From a checkpoint of a small transformer trained on Wikipedia.
Architecture: RMSNorm before each block, rotary positions, no biases in attention or MLP, untied embeddings, capped logits.
MLP neurons of a small language model. Each row is named by its layer, matrix (gate and up: input weights; down: output weights) and neuron, and shows model dimensions 48-175. Each number is 128 + 32 x the weight over its row's rms, rounded and kept within 0 to 255. Numbers have three digits each. A neuron's up and down rows have the sign that makes its largest values positive.
After each neuron's rows, "fires after" lists the tokens most often just before its 100 highest values on Wikipedia text that the model never trained on.

L5.gate694:112131149127120142113177139102129148147106099164130080055109130077162145161131122110126174086083122142142114127109118141141166068106162156133107089191130135134072161068155154175139143193150129122108120191198068113109146167092107115219172134157127098135124176124167102126085157164152175094121133107118131141141094096092140170163111112121128159203124190132211079127100188184118064150210
L5.up694:146149117154119124105140163132091135098106108117126129106145167115076112108176073088139171137099097148127117128149100137129207057166161121099129099185094078165154145203156165163141123118142201113128108095113173109087134119141148054126132142162160128138170119169105102120106122143128082135161097134108132135134059094110105082073136175151112130140124155086116165133040058130103114103093
L5.down694:132143136131117098144148137085105180121127154141161156121158108083120112140073144140110150095167160151107158147151159183135101176093157201139138200139126185149099150112165123056175140129089135154186120110140087149191160132113116150099157059117086144108097146132158193082101121165143163149104118085129182113088177118153148143148082100102167118150110142175135174172144208111136127132184
fires after: " ", " the", "\n", " was", "\"\n", ".\n"

L5.gate669:107101097119117093143149120117094131152080143159128117109172126122101110084154094108090128167114124099111167183101116167147137161166101114194171157054112125121105142135090153110132120124124181133178145130137177095124117120062110100139148148119096172103136155119115176145067129194139103082131140081188120169134102152075118177225130140117146103158169124114163158163121165115147098123166
L5.up669:100110082149155152220126125095074122101114190111110036152180121104104095087153114141108141117129137102130090151135084146134161166106119130177162191114130093104133170116115182147088078145135145094186103107129175123106109121164110161140137137120076213149122166094084110093079183126169115124081107112149105149194193147115084146157141137149163110103103116126141172097145151145116125119183
L5.down669:119102100125131104110093173075135139134093108142130116173108128160090106196166100110174149129162109152124149078143100147072130097091134136096156139083117158106120153134144089159121134176109151146128116102076148114174175088126094117112078202138112132114144085073116171063180123102095160155106155131178094110121144118143142138173067170163139142091124153143118192130129205144126096164108
fires after: " ", ":", " (", " the", "ou", " fin"

L5.gate92:128156130144172119094092064116157152102163116129127094109093157083070113150217112086147111166138167173130111086182138083118139130097065036091129158184194115158130123118126140149100105161151137116110121125100176080175158130100089176098127140056149151143109151147145097152187162113156182153119179163122124083092110151112130170123122177118077102113135140132153116126137156168119124087176
L5.up92:136102140167142162078087067134174209107123083109176139069109160106149134163216139118154120161110164156086125125187128137143088135063110093053188206136097113129154123128177100159085054132136136157116139122094122089175178115095126157096180109108044155102144112114168139136137161133149171170095113134126136063118168162155102135084118178130094099153144152193121122128123135146114134086152
L5.down92:141115153097037132126078130165145129112142154152152165128138135116194170144067080133086164108122135109073110079123121186082113141114160202170107124095119120110117126089095131099143124108117159143126129124135115131116107131102145108099143063152096119124121064099156105165083120129123091055109143111089101126145173108139103098143134095133132125187095056145120149133108081076196155155064
fires after: " |", ".", " "

L3.gate716:112108102131064111090145107161092111107055159157120140111166131156154155126114144162083149114154132110160162101116156153116095107082103091130191182204156160141186141078067152201167138085114110140142087111126142106087172139104063129097142094064131125180128220117145070106130124195150135069125210125116135121123139124135148163153146136176104127049093121080141145091139117101120108118098
L3.up716:177122090147144107115094114126138144130092063117136159164138163110157128152124126071101170124169161154146169136154188161108095135079080156128108122104046106070169154080088149188157142162081144180150153138118158184139122106176107110146158076134119136165100142157164112113113100146141131144133121093127143124111091143083130155155109096084092095132058166137139124099104154147113186158101
L3.down716:161125097174219113158074109109197148125128090138159144189050166100131115167098105098136141120108110120126073086209084106116115175137147151139084125102080128058087121166175118184165129140129132109194176174121134168116084109143139155170100142155153159125162098168162150141154147075172156163179089153130161131150129170127096118152083120066131126187085096186175108149117143160102142177118
fires after: " St", " Cl", " B", "ack", " L"

L3.gate434:119140181139142094128079123133171173148124109119124145177086105080149107074142095121155174133159076147178097181109117112112081098155111134137189112139082105049104089156102091145149127126108116136143109116179081115149148131117120107183169160171092073146112129133146125141071091178136085176200107146146127150117103115119161161061116115081142074161139190090176073125118094098082146222057
L3.up434:154169129126162118180112116145146136120071083132067183154128165093059137127119177193117151156099114176157084133141105148082101127038155128128170168096087132163126133125147096193125139106060113157136063128162148113158116121094100188195152117121120092158159113104159147125128150198106133146114118139162095127076142144120121207108097139097144135143159112104168116100118160182126117155130
L3.down434:122136115067116122167211162151111101135157082177103103087120162112108082137084149146120115160097153205137141176151119103110158110128136128143154124119119107116118172106159184098137153120140136152174158167187119121086121148164144120195152129066104129104064105145130147169133170093089138175102140104138134179173079087118086135121099158114157079085135106137183123179121129161107088171066
fires after: "2", "3", "4", "9", "5", "6"

L3.gate113:128148087172106176147133161123114130173102145087131118150143092150175112118098063087140145118105083120194181136140153168128147106163104091124118123133093122156154117146101135093175119130132166107128099182187118095131171212159082126130118135114117121115106153140119153173080090137069095118135092141127175113162057095125134064155124098169151108157149075130105114146091211107136139167105
L3.up113:141140116138094147125127141137058130182133150088114088146120103072178152093134115136116075114120109138145125113155114127117186085161179110119123115152162080150093124162098168070146155088123128152114137160080134142154116175126085132155131172095124134072159105111109140162106076185054083174169092125075110120149090077154092131091155092140154139142142044154083148143104203134167139141122
L3.down113:103100158091151072111134127140076098139157128099082122130122144111110169122115185145086101115123164138070119088144192109113148149113189043169159080104137101139092126137090121106130139115146126210124152107125118115160129129080136174139137165176100145107146046086129069122110144124118154164130156137137092122145135146126137222127131124139111160100076111112123205112146084106137076069084
fires after: " p", " m", " s", " b", " t", " ro"

L3.gate754:118095205129162116150205126106101118163138144147112181122174083226118151113118076122149098073144135061102205102123124121128142109110048120107103152123225141103165133111104093143159176159160126148051107133158124162124116174091100107113090116142143187140123150145101048125121138112136109118155126119154121135088104154146153053215123174185124098105167167137181137152184179175129095079172
L3.up754:159105070146119188138195113124113125146140139145124135121145069146073134148140096117165112137087133143053161123113140171150161139123128134125102111097183093144169112149145121144118086117185151111078170081104133108111134123158088147142083138127117132109163141098112134090160196151081144138170083106127089116134109172163131098142112143153161065153116159188135141140097069129159118120129
L3.down754:098099101071155133079090148195059125138124123085168109144117119108142110148108057127127090183152122137098167100141087107138125141183199111129176123169049078111148082100158163111182102131094075161119129137155149084129121079203167151162112115120108097087102100161171149163139146205156181113101107107147113162142146157143109114090088108128145124162160117149141051120089103053069130120081
fires after: " ", " s", " T", "–", " t", " b"

L3.gate403:052087154150105073175103138093158076086099094171123133129148134096068091110108206109041141120066085116159088115101159122188107180116114141166223099135108190125180079121135110195128041125103091126154114137103112178100168150105150094170135152086118133157119122137143128133124085094181140147153104147146106125189129113114137147151164115101123106125160165116159133098108144165077178192175
L3.up403:108094129158124130139133158154124113104055100099107201127118184124093165105142214118078141095107093114096109136113075121208122152113151127107143094164120186080145119158147139165144140069110084076132114122097094171135103134057136137116088121111103166146117175162175168083118106091138151100152115137158072173145118097121108173102142110073149103145119167155152148078116146140088137150137
L3.down403:123124129134146130120185102194110179156102145121132118131121109141165164118188119140177154138089170150098110167092079139163145109129110068131057089070151098132111099165088124085127234132141122156084094064169157105149075135115141173093094134153147140171118124179145140071136142100059111110184131093140142171078108134120157152105143137111144081128138111126088137152146092106134063119087
fires after: " R", " I", " K", " J", " N"

L5.gate708:107115152145135095077177098129098156150120175107153129117142111101119108158091118167122140111119155166126136082139132137156142104146136134160205073144110139136121096090123150115133062234122127168100122141163124135114146119157139083141091066182134121159172079186156073141118160157158092073190074196065152076178101164106094045165142180179151124125132100127135096104102171111119195118122
L5.up708:102094126098175116117224075131102136147145181037091070130178172127174148132091115139138149113124159116106096115143087103123142121146135192110106140148056155091145156096136141158106145152172158131127134104103188121180119137109141090109124091094092110175127057183059081078067129142130108119136161154152199174127141123101110106130108140151128143146090099162146099121122122089173219117147
L5.down708:131155131077150144111069126101127101145120105086137169068114125170132144128141128146134122108170175153129138102081155190138123123066123136126144160160129111161113078158098095110154190084123140111153078053186118066133096143133147172139155158091121075154134169085127164098180127106154150164136135059114082110070129167128164130131169125128128147156100048155128153160109089092126098113124
fires after: " ", ".", "18", " m"

L3.gate715:131143136080072083110141127104099131096112038105096146155191072207150155125149115121130164145116107089136181116085213147107159124107096140135100108100183173139116110133047130109180146161066126156091108170142123126094138152114043137111149089137098104118095172139099118193174114137122127097093216146174127098121112077042103151220130153136066169123124085091105084080168153113077128105138
L3.up715:177141204115098110093097161151109127121060104140198228201131094086179134178096126073165107125080140086105132153116144186153093150139185191133153152129100202171174155118128134152114126137095096170142134187105081101123079126157081120124105100160140120105121179066071105136132086100143087113083165150176094093139161117114101124163091066167089114084095131168104137113148157144106117100105
L3.down715:129139167183160128168133102186144056143104168213150139140057149058128112146097138124128129106086127133132079106126096186165098095134149159187170153172052152147143141115150099160079085102100150094173122149131113131164117071134156132141096162123163123115153094103115091036111106086131130137159094132091098162161129167147191115086106129093144068108123176102117179170063126097135094149122
fires after: " C", " c", " b", " St", " B", " L"

L3.gate546:096139119114115176119156158122109172110096118117100082078107111151089114122114151127090136113137160255188082161121123122115153086101151067139123069153160140142085139079074139116115186110133149143089145104128167173139131135210071088160151063112140098096074136174155095198134145199139093132147134139084132103173069118145114195133168135149130101133144055104122120117086151059111133135170
L3.up546:107197146111119126107117169088134120111207100153144113138137108105131113148104087095137195161089166136142157180115135165190108158134139070168152077085153103097150137106108135124103168136141116128121140162103099159094132105183129105147125176127132121138102207174186163164178071152093059168135106123122105127112111142077141157152138099181116081118129073111037139128140092095110149127121
L3.down546:116106132069098170186152137102161118095076175133124037149062124101146145065174157164086124127126139125152137169151111113103169130148146146121094124124103107157155126121139148156188167092134144138131165196190110158116083150160146187120148162168085206044161070160088129119109119126140155142120161134120070094187095155122120175074111110105090147142095102101103133095109123133084196122150
fires after: " ", " (", "-", " \"", "2", " n"

L3.gate409:163145143095170154087119186092149092094134057089079148105087134128097108148095102105150138081165154134112092111125114104131135096105122174072116121073112127104161133125133142123120164099121106137041102107121094125172118115168124150075205159112120121163107138138067119093087094116110071132109127130124078100117150063109141110161182147149099168136125200107147114076161129092177159043122
L3.up409:112146139107144131119121117119111121060129080161071114105130057169101120095128112135122101174120139129122151128100159106066127100135063119136101160105101117154050089116090086129153137098116113101121091069153120200163134111113131076148145063166106101142123178135114130097140136140140125100166185126111120076069123095074209141180152155111143102140101136129124126168166121130179093089114
L3.down409:145085109142171092117090127146121092149083131131167093122091235133169119160097146113129177085142099118152068096123109131171098107091130155063145116115180138107206178139186103179133096104131159151078157173070134112148129148155139153099159187078148123159128064134133132108122088075076108158147117168174165144150157134127108095138103131104099165133145166148167119098149139106084183108155
fires after: " ", "R", " number", "S", " var"

L5.gate354:073126107129165065104202092145128170142158156138143147126154170038145151126127144174079081149137109162120138132115112119133074109135121058144125146173164129129110076123145133209117156176111137093134148137165167112128189169128087132095081065140123170100154157091154140176121139062172192046183134184153153163094123118156206150118120149181132130188136110108099138158143128155154158142096
L5.up354:107147107116136090157191125102074114172152195147125176120103150079143140105132094154101087139151124154047123129121107122144111132165165112126104152158128078153125116141145141149124166150144131078108162099111155131146133136135111190089119108108140138116150166080100141130079153049148182068211089169158100164067128143154172126071094154157140122161092114118096154163117147152143123059111
L5.down354:170135139179130169108118130082122077095110153129179119114100116118151127154156123067108152089231153117159082140092109135139192092126160156130141163114092090174131085173132150146191171102105122153143157165118116122184105100126087206127173110090163132118135155137111108057081130143091118132173110138134120099154122186124073140075106143109181126151092097174111198133106096112063143117159
fires after: " |", ";", "\n", "P", "-", "R"

L3.gate197:108133121181138087141127154180131156135134140116151140108116121128089138104136139107140103100127060077134155109163156184125152185152105092089137185066156122155104088104105152100084187147114182160134129128142117079089112111110143109159153172099132145097163132109140129224123137149099110154169084102116114127125074155121142109151115187193159142117126124110169131157043118117081147128127
L3.up197:145123104055051200142177144091111115107089137161109124093101053193110125166137092080119133160170141135122166161143120110100168044099136161094119134086146163151136155135135150066153146119141083149041175122089157160058094152127076171148192104121146085132144143122079130119138077141110098172140185135112099184138138041110124137117158100164125140092162092100091101094099133124119125152101
L3.down197:133124129139184181133068126144144110134105121135120153147141132113141103134186089137119189123138152133130157151161166145106144149070137031124138107125090140130166086175128098124099127097106100113146077100136107093145047066154085142099130152131151176152169178157143140145130105103105153115091163123140138150112106105167151136114074143080122140131135112158125125142154107083163145148131
fires after: " ", " s", " p", " m", " (", " def"

L3.gate614:113118119102074066159114103145130095139163046145093127116139123075121142128141087132116108148061125121176134191114097187133150123179074109134184110167095093108149077137115126155163112087145142134101145193165099167162090125141157056209145037161118143113085117153093154179138114098111101166161098127132138045121113169083163096127076165107175065182148136136131107159065130170101159173114
L3.up614:167116103140110176070148163120110152159138092171112073109086193173105145144152075136096078107089119133146120172150124135091159098115193075118120103169139095155132120083113115134165115061093133075163174098127108158166143167152128116128094123158162171064086093084113133112184105104161083114096108083086125138157130124119074180086179126119126079133062146185136177148139143106188121086137
L3.down614:132112080109100130091134151160097169114108155136133163189146161135148114108135152159130136145151148108154092110140144141150171176169147093199069100086128188152106149119145129137178130124124101153149159084100097131154124124165132207089152100119073171120128160111111057167178088134156099108124137145142124146156177080123123146153162098178120126130096185155104196102144110121156148152132
fires after: " (", " Y", " \"", "-", " N", "'"

L3.gate495:153162087057111191142145137108096147094171109089129165076101122109047074102110108096152154109175109132133175079151201120142142122175180113066121113128166139207130102104058174099135180152135175144121133134130123101121140116145113121113145096154176134118048158151097114116127186126114167090088129138083165092053090110161116183131149122136118215127075055170119172054115123135128152093149
L3.up495:143110115124160140082177137173147169089120097127164116093121171086136068147092133159090134128199164151184126124160127139108143118176082150112110116124150081096122171092061228096141168131100093140142159146129079120117089139122128131087132101174180071120134072091142161162138071165159124099109123099062187107084080085136071167111160117163128143160093109160190144139122101160132111186132
L3.down495:099115164118125118086160114161048091196119144110119113126192106159135157063176084161130144159120117155115095079071120088126131127151151133172103151044130140129147081121109098088105077105091133147090111134120128123161098123153134139091124158165143140135171140158137150157133128167124074147085088150191121074095168185088099087146140152170116172114140092144112140154181118080154193128113
fires after: " c", "c", "um", " comp", " conc", "ast"

L3.gate100:148137153094112120081108161141073183166096165055140109137107172163120160129178154120116197086156078036096147114160146119084070093093138133107150078135099168168122167138143116105161105148176158111090122138118106121122111153131113196126130100132175151147137136151131112100118090151082125104098157147154129108214121081136079080115091087126106133077158159151167085000130124108122101114105
L3.up100:157159163111111125130149189086078126143171191116099179114124096136117145111072142109108147110119157134091192190152153158185181092119118150142118100107107111102130116092103178076099193196182100134111108191113079103123124110133082118109182092026107127129100121159166107121205126126107131115141094135162157143108140099105102093164173065154088161107146113136104091127086151154084133085136
L3.down100:075136072150142147125121097156154092114108059162087107142137131128152151183159125150172104147101156192118054062106143084089108165146151112120114118166159117125154087155128114146169091085073097101130118098143158184142134098102114085145101120189154159157122132084072122172107149156152088108139171087133114139096063169184179195096081121132160094150080117086117145151186123092162118132102
fires after: " B", " ob", " E", " b", "ir", "in"

L3.gate516:114131148052083097106090141117135118106191115214137095141114071145148130163132032147070182103098120146156120173166133142141150150145121138096203129111135102108135149179093115132148111121088133166074153126177079112129081152159134141153079090107090105089101092155170106183049082154121118124163146139147094162130131149119146122112080151131107079119134148095133144114123136158067141152066
L3.up516:137120223126119118171139198154128084145112109153065074126099160176068156129116087113110105148148198195138185126138163124047132082105124132101114118124105099162180119148098143150134161113054139110140153112129162120110122139136120100138144057123122107035074154133128098103151162146083078138115110090078150143108138080091091116123128130116195139056158119137151151125054090125174131157102
L3.down516:158160097148124079111105112104150062107198119124098116151153145110131133140126133122076133133176145136137077141157188116135182150092179164116109199080147108110121153087097115178127133143164095098179174067094152161131109139140121204152139194111146145092167100091137169072150112129155151117122122096104125106129089110136167156123151109148081102108129180119156119119155107114097173152138
fires after: " (", " \"", ".\n\n", "Th", " ", " re"

L3.gate235:114124088068135109156127173075085071160144095161127146224119149116076080151122101145119156085111146115128189129110108125113134188105129095142146142079138147097142111137129021158140100147108104138119102155095136165146133155101156139129148151111138132164119198131132149117072085101209167163141177118126162152119152140106117172131117134104111127150108136082122159058188233151115162100159
L3.up235:095129147096107110148116165082123104130185193168130126131144167092127118110144148129105097181192098134106079143196103102143106152089112156104183123123121205122171127060143125107112129160155138124156148105119094142156136156140091133164204099064148094086113143105135090124115176118118176156154105159077114160106193120100164102139126185088115137076143115121077114100144131171140102146122
L3.down235:078119074144094122151169107133177167127148182129146108104149055146158137153113185131150157117131128112091092158144102114064140106142088076076127114106157116126087158138086147117132149082118132118130084113149137059125175103100114126163105144162142093084112051138132135109048102167094076160156079102084126115132029130147109135101189188152112153113121064138141113155130098134155121126109
fires after: " W", " D", " K", "R", " R", "D"

L3.gate398:101163112103139130125153127098126137156120148101139208122136143066189137059127151139125151143165122168093169137151165075071143110112148081117111116104133204156135122098093098131116126176146141105161052107181116107139187142145032126134118128126141079126125141160120153147127170054157118098069163162143115153136042137112130154156148123162064180149138112105184118101095141148121095079120
L3.up398:137104110057135109189099164086176131142141060191132129066135109095123087076118169113140186122163156104119173140116149123124088091150168115124140132119144132090076124096128126165139066158132097149143078137156084117139179117063106159157178124119145102169105109107108147142131134119155146198162178173157067089126091150133164159178095121127164192144157067120165192132159126145143057116131
L3.down398:118132049151165126146151102174095126123134122148181115130153105124155107183108125143122185089153102165111052119139118068113172117134116150112141155074117098158162119105133104118143168124150151093123167105132138162117137213137174170131133135136078137089181097128135191115102112122146165121132119070162097105117110118150191148094139150144124111141174112101104050104142050124091160126147
fires after: "A", "C", "P", "E"

L3.gate446:146132082142108105127118060154191122102107159152124156116132147131090132029130093110154168147150154096145112163146114143187131128178168024128096167199158122113083128107151141155135120140172088118152088115131183163066181081189089174095111095163153141143124163135090162160126158099132183084106062126082113098118184147151120174149108145114172183126121108138131101064134137171080091172085
L3.up446:138146119146142092183087137116163069092161129201144147126156120055097129055104078134153134137096109164140092197119109107168140120174129107122173111112172114126133114186116101146105139108132113165085107084128139157109147117164124181160126121124095112096134115147097132167051180125088185089161073065124062093171157154116153124097114163142126162101110091115119143136084116193099133115119
L3.down446:137096181064173142135108090103126117137153157115128119076124093080174076110167122112137123120108103159070147139170140128100134169150140085124165053160098139146163160098111142125137142174154123174075232176128110102142116110190112189108144084088122129086059151117134141127085115064106061094159076116089133181128176143147144164096159174094131102134127143129090118089112122119101160091130
fires after: " R", " U", "A", "E", " V", "g"

L3.gate271:117113115144154140138110115141128120153107155121135178150151132144113122103154206134146208124144093115113052072094159060106106147097133117157157114140175182120116134111113076155184119126134099109118102123168104158170180115130176187107127136141134115142164109125113107088118184054148145100110211122144074123178151124133119124163085170043125149102118143124226106138167166130142125117156
L3.up271:052175089157176124100097140104127102150102186147099132047178099156059168135130161119095149105080084094145100093114166088101137106091108118132113099146186139160104115150108059123141149139104176126105202150186124119153191122113160167135133078118142086110189119156171088133137176093093151079168163166154116121131144109103174127122124192066103132094128173091219154138101196155123095118203
L3.down271:113130138100085152161134111172111207144141131112168118160114144112146148168173161173157162112058148143131142047097105079084135143182181125143126124126136125155067105104117183149097115127099111125062072084132111123127142061081140118126099134157123141149139117113078132082119150168138074116125148096185087135074117107186144128113182139135179163127089027150137128118134069096160175157102
fires after: "B", "P", "A", "C", "F", "S"

L3.gate588:112126175110126152162108102167187085145113097110106126185132098101111116088089140134084113133118140136162185153069186128127078074099108162143122085143181167172145102115081081161120130132096168115118133112179134136143162143087130112160091063074139033119110201096132088149129125092114169120136105108107113135096077156101161200228133137160070124166180132113132088144179168126149154079112
L3.up588:129146154154106141132106144117186144164132123126187123144148155067078166103127108103169133081120143101035122115127123107130110133063128128125075155112129163162112147141115087108122127151112121153178108101092122106179124154102125106084076118106200118077110126068107059082151138081211164091124130094095120175117088098128166197197127136125134172176140134091143132110161093153164145100157
L3.down588:123095141121149066127132106117160173149130123153139147164145157083109089153124175084201159110126111098086136086147107148108188166091138127120122139152153143147110157063100120090126097086086029154146141087109125128189090131115146131080086129108146173100114068112089083046142112088161119103106161135122108161122067067179119154130183079114183164120098145117133135133134076144108141150166
fires after: "S", "P", "E", "R", " S"

L3.gate368:096129121141135126147082126141160061100106151121155136170126157137083073096123129098147205138075131096124089167131162163157099116104109107096171123093138113093130146101124096159087086103140150082197113135165137111096203108214154153079152087126125138145111178180176103102138145054157144127121085130058130113192097148141147131161040159103091157107170159121125155104135166109052122080172
L3.up368:121115146156107120198120164156100047148136151115148139114094166106117134103112145154146213103082123107113031155107123129148098105170158104098119112075133086159091151117109075110138089096161123066168117118119090146160154159127138157104141113143104106072138156103127094081132164095126120100133134076089083175131095132142113134135112135152112153126157140101214132076136149169092107087144
L3.down368:107123156124130090163184140165116152132183132138123123102129171124137153175118139127146126149125114164186025167146102091102149140211161096154078085147153108164131093162141112113137098148170157081163164121084116186180104133046156134081097094112153093128113104149094109159103127129101101065122120054118117123102121157146168149113120137131155165110128086100159147107086114149171118133119
fires after: " M", " K", " R", " U", "R"

L3.gate441:158135059104132159098149151112128133088132074134121118138136097202110120163097080142161179132078112131143096177153117117121123092150108126147175062106169086160134130167135070108161156140116172107127163113147144127129152134191102146161115159101129095061139119157129160148077110162114088046126134101077144124151113138100085168071166134153114183137055118060157098104104191161114143172129
L3.up441:148140122130128083089139040164147149180111178143203113092148135072133147138128159149153045106134113138124107126160104088138135097173093142138103107156138095121037106056130162106093186166154143170169147134168092189127143121124102141129151202160088147121150060081087135141169170130109145124161120132148155069099096125138142183124166131148147146174163164050108108089147080163118111144112
L3.down441:131117132133147152125122052177163160145084150138100148126081113153146160114116118107200114102127153175167168137075115156104124123113095094121126136099106152108108158109209177134130119125086178145110146104114118066111102132125116120142120096106204116183122116143164133143183124121182111149126165121138161167178115095164178130147097156083138040113150157143075159159133121159187046147132
fires after: "3", "2", "8", "1", "6", "0"

L5.gate688:128119089142170109134178120132131096139116160074055139118155099202121077171156108118132143105116089105115129105193112056162100157118147132123195180117162193141147145158161090111090155114113208097150105164138126097109100161107081107124132133093167140136137130172147149110102113132100058132096134150158155146194149113158174185151133162150133091173153158150158144175139142091185186141160
L5.up688:136095033130151122116184109171123130124148121126147031125074170094138118163107126187148119106103153161138109148198082075095093149086206108149133129165132085140152110116155106169119118121146163075103105089122134116094147166155162129122130122108172158094105142091126178082099111117153172100067113145169120125162168166155139137126103163086120141139103095145092154179156128068147108104114
L5.down688:114073097189133147125136117120118097143120131124142144152080132130141109129145137144113105083125144120155148096091111091060143134151132123150115116168130112109128071075111182079167069145114036089079154094030147189154156124128158163051123206105101134100118142111114095093134162097135145171116114094095121080191178112078147145138137177127110148114119139107119093141153162091132121157079
fires after: " ", ":", " on", "ae"

L3.gate130:173078076104085163155167127160080157127103102177156101127138117191137115117114087133081123085139062058131155086116146101092100143183134149096109137156166080118141118101140112154155148108114093084100108141090158104184158113072158100037115113133145129035110117100140076140175169140113135072133144110085230158147131086085156123070145125122068131108095160147088141177115109087146160094136
L3.up130:141175144083159161069145102093155125142074114065155166146142126102146118096130151121145117142158103170135115189098111199144090053063083122136082122140133194140092126140113147091116144122059176151098141145132092143095097060121064137153140115130115127204153126132135117125080124182099100123119123165145076122108124131103082134129121074118156207166154182104155099126128151131128058144181
L3.down130:119155142124213159045051078116116084107134111083129129147146088071082151078106154095137112123129140166089164127108132189167127117078077148117093153164128165114164109123080173123073149085104098138113168142198130175128109086164114076160166104157141152175079118123176104143131105058078153146098090176170115119061158162132154122172125070057201140168169108137144168132125122098154096074146
fires after: " p", " s", " comp", " c", " f"

L3.gate46:086141126135097130115244151100083176114118153121127098153128104118093145121092025136137108129136133121168173174135182200143199081124081117110164076078150122155147131128078157121133143144108148084098108106110117127115144164181098107126136113115087122112098128184128107215123101190092169118157141180109098164176141092055116054132093131176088152058124073123131117131113118123091149120124
L3.up46:091169187164138116124166150129098114045115183068165139084130134125137137195094054135156199153146119098109131116157140088100148164134101111185138132123112101107127160075053160157115176176139154135090170062144122144159118144141089096167129089103103125107149179166207058140104124147096156131158094176105101129123122151185146117105111184088130067091106125143102117113152125079118113134128
L3.down46:097097181076121154104081140177144086147088171142149129131111157106218088181118106139131194183164114187098189094100162123115101141119140095127102177126173136097170160107158125179162161168139154115121162119143151103172117215068087174117141119085120155138148123120159090104198088137122149109102146121165123163129110144170189192118089159094164105098095141116122126109126130139159125189117
fires after: "-", " (", " f", " re", " w"

L5.gate672:076117158141130098104105184149162105170104059092084135097147082144180101107140134087161134159185093076120159133132150154107100137148101099188130121130140129154069132183041128156144178111145197138151141144120085111187070130135134151120125090147147164096132124170148173106110123122130081171202115062109108148136113102096167164129087108125100111151169201115142156128111143126159088178125
L5.up672:137106151111143153108135119115148174158127154133151191079152141117153103128156083121111116117152152091107161158117128139162099075125074114158085153179157150137105118106072152107140158111200163084111162184146115152121123120149146115120195049144105107079101185098137135143166144114145097134161181152187111088121145100068062051159109118064148114109146146138164162094140148127072143168176
L5.down672:142175137133158134134127179071076131113082183056158076168129131111127100155103104144145169181177123158153173127181102132120103085160153172098107129095073127148121115096113094078124084129127159120112108195108122134134134143116109128083179140066126038178146094109125122162124120200073151084139119134164138142150141133145154047122171155128078170092164041096095121115142123111146134103136
fires after: "-", " ", " (", " a"

L5.gate695:130150151139152135084113186155110079138169093160093127155154090106178169165114088112090106148136090130112103168142119131066156111138108151179100123120171162096111124144046136129139165055115151088143139084121173099150124115127105125147169151127093081138119108160164178225100163098087127187134139077097209115047086075119141181151164169139155147116154088148111105153155085100172155141066
L5.up695:110166088189101147120116172137166118179161117105083148179101112130113135154100148086129182138136160164090092099126073130135171187126097119176123115085154135135115159123095137116134135147083130177099141214117221110160133161108125117151133150048130160179085091167158159177135176135090120152146115162123128101127136120123124150143170157148101116101152134132085163158188100103114091174139
L5.down695:124152172190176137129108119077146128120098143137181117153124143131092105091117132141198127110105128171141137120133161118193118106135096087112121151137087139098170061127152119138101111113155088163122169144107095099063110137110103176124116109109158161103140133122172053096106113154161158090093144141115102149171151202163076088123079133074101103108126165082177120127109175189059107086087
fires after: " /", "3", "0", "1", ";", "5"

L3.gate209:060126172169122117174082151084104077116136152132129158104185120141059109070103101100130086142122126128108134113150143090179161125101091175111087156202200182109233110107138102108139095163122152149118088155099129116121183110169169173100125091088094122110095177160114129134147166093137188058162134122149167065112134165122158130189109170148108156102163140039102114171151119122123152103134
L3.up209:110094187134123089097141122145151074145169134158151120112130161128111198165076161122122073154144162183137061110200077133110111141154178129159117141150111172139121131103120086140068137117086122155072139117070141115140086122113132212084107112101137102092135129129129130167133190132126094109125027115091137075116140131094097216153152110173186135176105139160120209141155137153150131109136
L3.down209:105133146108078153093104177100109087125114159146118130160104126165152154137115141125115140094139102083075155110118147149051098179120178109122117124038129154093157131089124132110101107077129147152049148096122106154172120101105077197068151170185165120138116110123184080155178156147124075135101108168088143075166144135102146195149104090126099125154100142153125180122192185179087106107144
fires after: " ", " R", "otes"

L5.gate137:111141085117140081098105148096125138156193145133042199168103092113064101115049121099118131108078111096164072157106171098132164142083172122134164145098186108080230164090104109165103168119189103118127162153126149148141101153112085159185171102099145079126075157128182119171197109130109149127143110138126136057132118084140157093171110166160155090164134124111139132191168086145130152166196
L5.up137:130197155127159106140075114190109146126182131056082147143149136128114119142173150130142122099094125148144066113182139100141151117125164086130139198131167106113140135098075166119118131120192128045146098078101193088113146046078126162163142171132189139151124126158096150111080144118121107134097130138127157123074101160193175170128134129115193156215136059128170196135177138126142088113131
L5.down137:144103211117097119120133147107131124120100150181129094162179094129189109127132158140120103127154171119104161108089105188158146127093143143139118098156127139133146074080069156115092117163060124196078209199144092137123139161134127081040142143122161119134110142150119144134161161134174127137098145173119147154220159111114136112147106101136162142051097117122134126129074176157132079097123
fires after: ";", "R", "V", "L"